From a checkpoint of a small transformer trained on Wikipedia.
Size: 15 layers, width 224, vocabulary 4096, 8.88M parameters.
Architecture: RMSNorm before each block, rotary positions, no biases in attention or MLP, tied embeddings.
Training: 430M tokens, 6560 steps.
MLP neurons of a small language model. Each row is named by its layer, matrix (gate and up: input weights) and neuron, and shows model dimensions 0-95. Each number is 128 + 24 x the weight over its row's rms, rounded and kept within 0 to 255. Numbers have three digits each. A neuron's up and down rows have the sign that makes its largest values positive.
Before each neuron's rows, "fires on" lists the tokens most often at its 100 highest values on Wikipedia text that the model never trained on. A number after a token or word is its count.

fires on: "C" 69, "c" 23, "adv" 8
L2.gate111:094137093180160132130126112107113101124137136110082149134133150112149134086108115110128064151081121123111153093119131138150136136094158112150118082133140127130116147135120110161126185113122105112143108079169110135142152139144144078101101129124108080108116137154121142132093164104112142116
L2.up111:082131088129185135146115113093143108108134127125113111135165186134134169096104116152149051152099129105162181091142157147135157145146143126126126104145138114143121122097110157100085160143144097133157116068126101130121162129143152108120173099121138108108113134154105158105111105126124148109

fires on: "or" 40, "ess" 12, "tion" 11, "ment" 8, "our" 6
L3.gate543:100148177152114147120140067181149116100137140144132140125120182151146131164113115160113114095146149104101110160125166141070127141119122131112152103114143123126128134107081173147117202124126134087127123097119084123143114090141120157135160112096116099097123134099154129164150105153103129092
L3.up543:126128144119109131139130100168090117121121118116125149119157143148151133146104128145115103068120179104104110183103091162115127087161077117120155095158097143148150130145104161148109205105129127119109157131119117146117177084139122133129180157124073145138128098094120127137141147106094133102

fires on: "se" 57, "Se" 21, "Comm" 14, "Bas" 7
L2.gate287:115132125093119103156086157125138108125127118106124137156128120150115144144171113128130123116140113147146152090123134106135113098142151136085163136126079131084124122152074116135122161147127134099122138099127135125138153103135140128093135112115154100145092120126077090150159129146153141118
L2.up287:129120121117138125128097126078112134107144109136095119120114059119110137134123113137142159132120141148160141086120141095110143074136189135121116124095092126099112146147086102176077166152071140140099123108144090142150143128158142139115155132167151130142121119108111111148108148193131140121

fires on: "at" 29, "er" 9, "en" 5, "ch" 5, "gen" 5
L8.gate259:152089149079107091118120120100135124123139142136148139109123102127113120123109162121130123112110192154125133122157110139145125148154157143145128130170116090145109140093149162096098106149092143151140100121090138139143143122118148089126095067070104132085125153138129125102117145141128099127
L8.up259:119097154154142081099113180113130113145125115099113135104154123124089142119096102143135133169133125106138152095148098124137081112128120137100097115148148104169135148118140112098134137175168147124100125104141133131158161136095095140134125082111148113107113109154082150118098153164091154115

fires on: ". " 31, "D " 17, "at " 10, "ra" 5, "os" 5, "d" 4
L3.gate443:139130132141105128160113153123151123168098157099091096102138163130105137183128127130132106137131169129124100130101099157150117141105122099102165119171082139066119150153121144131079155121125101151107190164147149087138184116151153106134155116094104083142165073133140148101150114132080125087
L3.up443:121127154132138100148101129119069117099120113136155151140131126113085120159119146128105118154150116167145111149154109153144174146104146141123105141118059189165107140130134120122128173124136116131095149120092119130110116106160128133103101120101141143136151155073136115110096178116114107153

fires on: "tion" 16, "History" 14, "earch" 11, "ett" 10, "ment" 8
L2.gate263:119179161153151134113148108133157118088134128113132116113140153129099127136119112123147114112113097099097151126111155141144149155134086106114074132148112115165139126160119148132177175136148091131089132101114090149146126153162141189146143111139049140095132121061135100139115145120126124101
L2.up263:126110152152111110121127107176118112149128109105129119090137144089144125107168087156115100109093142075102134137095120147102151110095132106124128166143093105125122169156130131100139182110136086122125143092127117183105079131112117153139206132109112092136142082091115108103109139112135150111

fires on: "over" 18, "History" 15, "en" 13, "er" 4, "ower" 4, "career" 4
L10.gate240:160158138126078115107142117157147106127119148179129139128120103128110118111132125142100129131127194125109144129128143117136113157112146104117124119147106143100103143119137158138163101187116123153106089117175094107175141147159123103133138093127094107126142161140161147158145148069107146153
L10.up240:119120149147108090101136173111139100099116126128129154139142107130156124113112152135161116110164125134119164107154131092141118156102133130123163123135114143150104162135084105139183128130101124108121134090123126109171107075119126158155121111067134081105144143125114147141138176195114123124

fires on: "==" 53, "\n" 4, "Si" 4
L6.gate90:156100134102070116139128128128107159112151128165104113131109149187108125149177147132138135134094137157110117109116135088130075095142132140136126091089135070087108156113093075083116135117129180087109125124145115147100133168131151144123139146156129131179099128171143112150156167155149109117
L6.up90:117117130110079123132106134112143104152126134165103151083145125109089128123137108149104133068128136140147093127106117092151098126129170126134157136120134119120099137110109104075130183085116156132110150126145108105084123117153122155117170145135131110142103130133137121153122180106099114126

fires on: "\n" 21, "ic" 16, "j" 12, "oc" 7, "Peop" 5
L12.gate133:167106113143108129134131152117169122120130118149135116184131129175172119121151097096064134146115149109113091133143138155140170127150138106108113160122142133116112148124123122098130126110131119156115128136118118120122151083155156147143126125104151109103097132153107110134120173112152146143
L12.up133:158149101133102162078127153114168139153170097153115122110178106137119178136110142098105117139089130122114096156110126133115147095119109152140177116125133101172136149095087055130121130116137110161101145143145093134129149149127096170136105109154125131119072152133123112133090074131129106137

fires on: "\\" 34, "{" 24, "emb" 12, "eb" 11, "á" 10, "é" 7
L2.gate87:134098113124114081156137155158105107143137094118124125138129140074110154104130109145159162115100159135092117153109123165164121095181143107135121100141095142177104112131114131135137157134110086108126132145082139149172081153146161119164148093135129092115154134140099131122143123128145082095
L2.up87:109122132086122075094094150159088094153174153081109128158119164109145145076144091149134150131141139114097115148099120142166133154155142133161100153121125171123148122167134128123119147094135165156116111130174136143152085121136073116126112123119116131115166118148112108125095122127101103106

fires on: "h" 21, "st" 16, "le" 9, "s" 6
L11.gate243:118119127143115122084138140135132095135125130093145105088123106105140094104108154183119147130096136144100131146111143122115125144130163120174093143123156164157115100153102130104117113122133116130148169140129138065095149058114139105137113154169130138095132123141134149094076145114153156160
L11.up243:146135080117156140120093124097122124122130137116138153129153129138135133122103082153091115119143119088160189134093104167128139205148179108162134144132101150133131135113141122141154112134136135150103146166186125091125119101085131082124129109124125106147176162140183121110144160113159108102

fires on: "\\" 33, "á" 7, "ar" 7, "Rep" 7, "000" 5
L8.gate563:171129097172157156148138173175097128159164116141086123115091147120095107101158140132137127116127124138102119138106157126121136152141146151109114134143147126104157079122130125118113086076065131112157141150122080149090111138116148085174122120123122122114120097114126122121176112151143134136
L8.up563:120091103123151095144100161162091117126156087156102110178137177150133155112128123176131137121108108130095130115155127155117147125190154123124121160160146153129128113107169120134118126077110111110159144116155116130121090129135142122145115149106120138080159101132068097134107090099153116118

fires on: "sp" 64, "f" 6, "dep" 5, "ti" 5, "th" 5
L12.gate252:122072173158116124098146120144158121127152121161149121071110124144106137119116150137099154127108157148138131115103139164100117152139090117135158174151117142159101127115086135093119136145119131154139153166168152160164142110107129140111114102144093117152156116154157076099127140104139154154
L12.up252:159141124149135103121174096152144088112136155156141179088131135088095121145088121114165152112142129128138149137134115123116126166170097117139110127151108180131125116102108160131177156150115112128133118132165119128125125076166099109188117106166132140130113124105168115134113153123139104129

fires on: ". " 18, "% " 12, "as " 9, "ri " 7, "American " 6, "on" 6
L6.gate277:124140124157162203163161151112090124139132111164145174140158116139159136183128114121128120125139115094156112138107148141141130120100108120114134118133147094136127161121127127167088112089122130131118106177140104177110110150164144179106139129126132122144114161148114116082134155111140177141
L6.up277:169105147178146129126119135144129152102119113110124151125095167116127116148129108120140138184159132090166142117131099107115129112073141133116092161153130142111160143177127098134129104159145131119112098164127105155097078150151130140126123132110161104119141101130132112135138147083164090140

fires on: "An" 17, "il" 12, "jud" 10, "anal" 9, "arti" 8, "chron" 6
L8.gate385:146123101166168137115148135134153089123113170167115116164116118125097134122153129151154092098138110140128135159084123140125116143122140105163059129146130116142159114109132130093095124100123127151104108119144154166110122102152131122107113099172158113111159091090139149141099152178137129124
L8.up385:117115124159154100142139131118146089085134141118103120145160082152117156111127135106056118113135099112127090151097104113131154133155142124138091090148106145141155136136093086155096146137111113111078156159120183140136156114148090149129125120170178104128121104117137103117113149169138116130

fires on: "w" 16, "tw" 11, "num" 8, "com" 7, ": " 5, "lo" 5
L6.gate164:115097127147140151101135136059087135160140143085153121136159128127182122162135138150161136157102091143151089115123132091123109129143129145135142108152134121108141102134052112139128157117132123171082130148148115136191142154124148128150132134114130100118126094120064150155140119148124157132
L6.up164:122106160128116155119088114093087150142136162117103101110188115148159134095139127104187118144114118122141119116123119121117110135141122146099109126138138153086119122122135140110177134092116130155126123138176126139127112116134147117135144133136127109128107088123081127107136128105110155100

fires on: "of " 22, "pres" 10, "z" 9, "ts" 5, "an" 5, "part" 5
L6.gate434:104089169159117119128115112160134112149074134145115145117115137148106074131132158129116125120084139107140129100143095154132139093100152133105160150114134152106131119148162119117135147104172146167103132123118123128109153138149148119136118113145126085147139137099115126090116136113159134131
L6.up434:102100141129086150112125097148133084155129122171156177125153136123150082134088117146103150177135097102127094121173153086103103165136135132120125113131084080097074127092115155128110172175155122126128067112178119139117131120096112113086104107130116116141159131138105113118137138136126165099

fires on: "or" 68, "side " 5, "ie " 4, "board " 4
L3.gate424:102168135131139127173124081092120130082139129102128099105085140145141102123134090129149120140179107117122165142100138191122096128134109082101108146127111063183150147113136140133117167146145133141129157129135160139105169116122159115104134127085156110122122144136125112145147159114150141135
L3.up424:136145107128139095196142146121102106060069117152165107093108141123124112082127067135131105127119176142156126159097112147116142073181125146122134155100131160136154162146136133105181108111120111119186118139094138161100147152144185151150109211119121116146136106090103149144119116151144141129

fires on: "dr" 38, "Dr" 35, "th" 6, "br" 4
L6.gate546:154103105089135113144132126119117087103129156143125135115127144083090142144126115124116129112138141115158128158120158101152118128119113108140121115147133080129137113194113155110112112105142128128096140169105122105159166079072135126093143163117112127134079142137108095077145088139151135076
L6.up546:123123097113073145117154127122097101132089167126133083142137139177147107135092103155166154156122168119128141084118104159142138121104121158164111137081129122155124153124135122146123149104158128130114137135184156151166161136130137128099088074150169166137118117143156141140158157105108109113

fires on: "\n" 87, "oc" 11
L12.gate159:088117120119143119142113133106142102083126122144141158128174121135115125121156140113109134123117118142147132144163081150070106126132151126116111136164132164118113109088126144159123127085141121118118104115143136191171180110137147126159085115126132142123135153125083104172145175132118096119
L12.up159:119129098137095167145107168143147129122171140090143105112185152129113173126125112109114126108151100133086095139143112150129134106122106121127125063131091098173139162103099121168148158094144125111118092135154127136108140120115151112127167131163118132093121170113131104120131124120144127098

fires on: "\n" 25, "en" 20, "| " 6, " " 5, "|" 5
L10.gate382:139085103123123063132126086114147113124157102164104129144149114152144111136123101118170187150104140151131060133163132104130111116140170175145126117138157128121151105139093113121117145124131102113127114132166116198061109096131128148149108094140112139117121153135121108122079129156142126109
L10.up382:078144161153084125151161139105137108127179137120130124111177118162110127119131179078115161139143118104124109120103108139170134163125134140115108153115149125133167137129137089108109155111121146128123140128139152115128131079121103154119169146165128142100138117129168161154102123140096123145

fires on: "an" 37, "mi" 9, "in" 6, "en" 6, "al" 5
L10.gate364:132141089106088113120128071111107148116146117126124131147082089132092121136127102128116072099099105112159128090155131125104120142117132123135142139129158112089091158126143175133114131075114143190122138124100116153102146145093136089119142166079142116137140155123124133154112156111110127161
L10.up364:120142086105142165137165116163151073144139181098138099157171123136136109146199153136127160090105084163107129138105154155098138115136100132155104116166136133075128161143200169167135095144133104103138168095158136171094141125155130085133101098121101137110126123170124138151093130159137118089

fires on: "==" 55, ".\"" 7, ") " 6, "\"" 5, ". " 5
L10.gate214:146102095078093136138107130098102121153121138164078160104139123156094103098132098158094148088090131135109146121103127129139125098163135099126134065139141130143151108106114103074158130100125164134114092126133080120132138119125137136151138121153106108133125114136207113159134126144143123121
L10.up214:121146129058083145148119132105131151162106138165072118110165154163090100133168070138104164106119120154098148128105145109149118129170127114104126100138140100109115107123139123090153121126131155134143115139141096116128142112128123137169125107154088129148117119145157107177125171138146141131

fires on: "form" 24, "R" 13, "play" 7, "it" 5, "work" 4, "age" 4
L11.gate388:149118112138159126094151161135116097099105114144173107152100134131127121129139154087146170107113179170092118122102125160141130142134135126126122166151087066107132137118132111103097153109140144099095127132112118109197124136114166153120146106173079081145133081108114113119146176117121166114
L11.up388:108116102132104083159157152071139142103099126151133169161119139108152093161101123121087118119155111152101144107131148142156133173120122176168162156131119113115136169156099115140135126126100142153137098157130135149148138129144115151140106104128125144097111094078102140127123122153160111099

fires on: "Ad" 37, "Comm" 18, "ing " 10, "research " 6, "ting " 5
L6.gate507:143154100166137137122147108126114131160108111157085114186140104123117130117136084124162148106119092178104161098118122130139134120137129146167143113109133117143124072140124090152107138108127116150137177131122111153122185104129164134101197122155149123107147087131138126128120146120101108149
L6.up507:091110097144126130160131111096175133137139074114088166140145183112108130111135105110119132121161100173116164094182109137088152123152113164127114117129133097168134092104105069165128119132161092185130130095121091128131153101088129102112134093131122134092122098141119129146166092081120099127

fires on: "se" 43, "Se" 21, "form" 11, "it" 6, "list" 5, "game" 4
L6.gate143:127107115133132058131137121139137144101122139137181099121073091148141127138154119140109118079158097130154130145131120136095109103110131091114135137137125107082112156129159121152129115154081109117104136124100124082142136115121151154086093123114126115124100117060088121122124168129128129135
L6.up143:102120122089123102134089155055152098121148132093115134129127130106153084154117119121076142118175106142112140103120122130114136150109165094137130106081112117124134128141163112150124123156146137119127108092111126179144148109159126151113138110166116103152158106105126160133063115185142121156

fires on: "c" 48, "C" 33, "s" 15
L12.gate181:136109128127138162137144136122126071151160121106110171117146160116149106115130157109128096130134159107131142122116167161147139139114139108151105094120113150162178083162155115138109152092102116132111100089144147131130181146125129080138139157126102114105129134127140138120138161117097175097
L12.up181:096132158138189120107101129133108120098134149122135162172139151118134131141101180138102111137156126110116165100123128154158145180119146136140096135120139156135148132147149124115137145106146129149105072142105149147119157101143126101157111124101122108143151137105153142116128113118126140115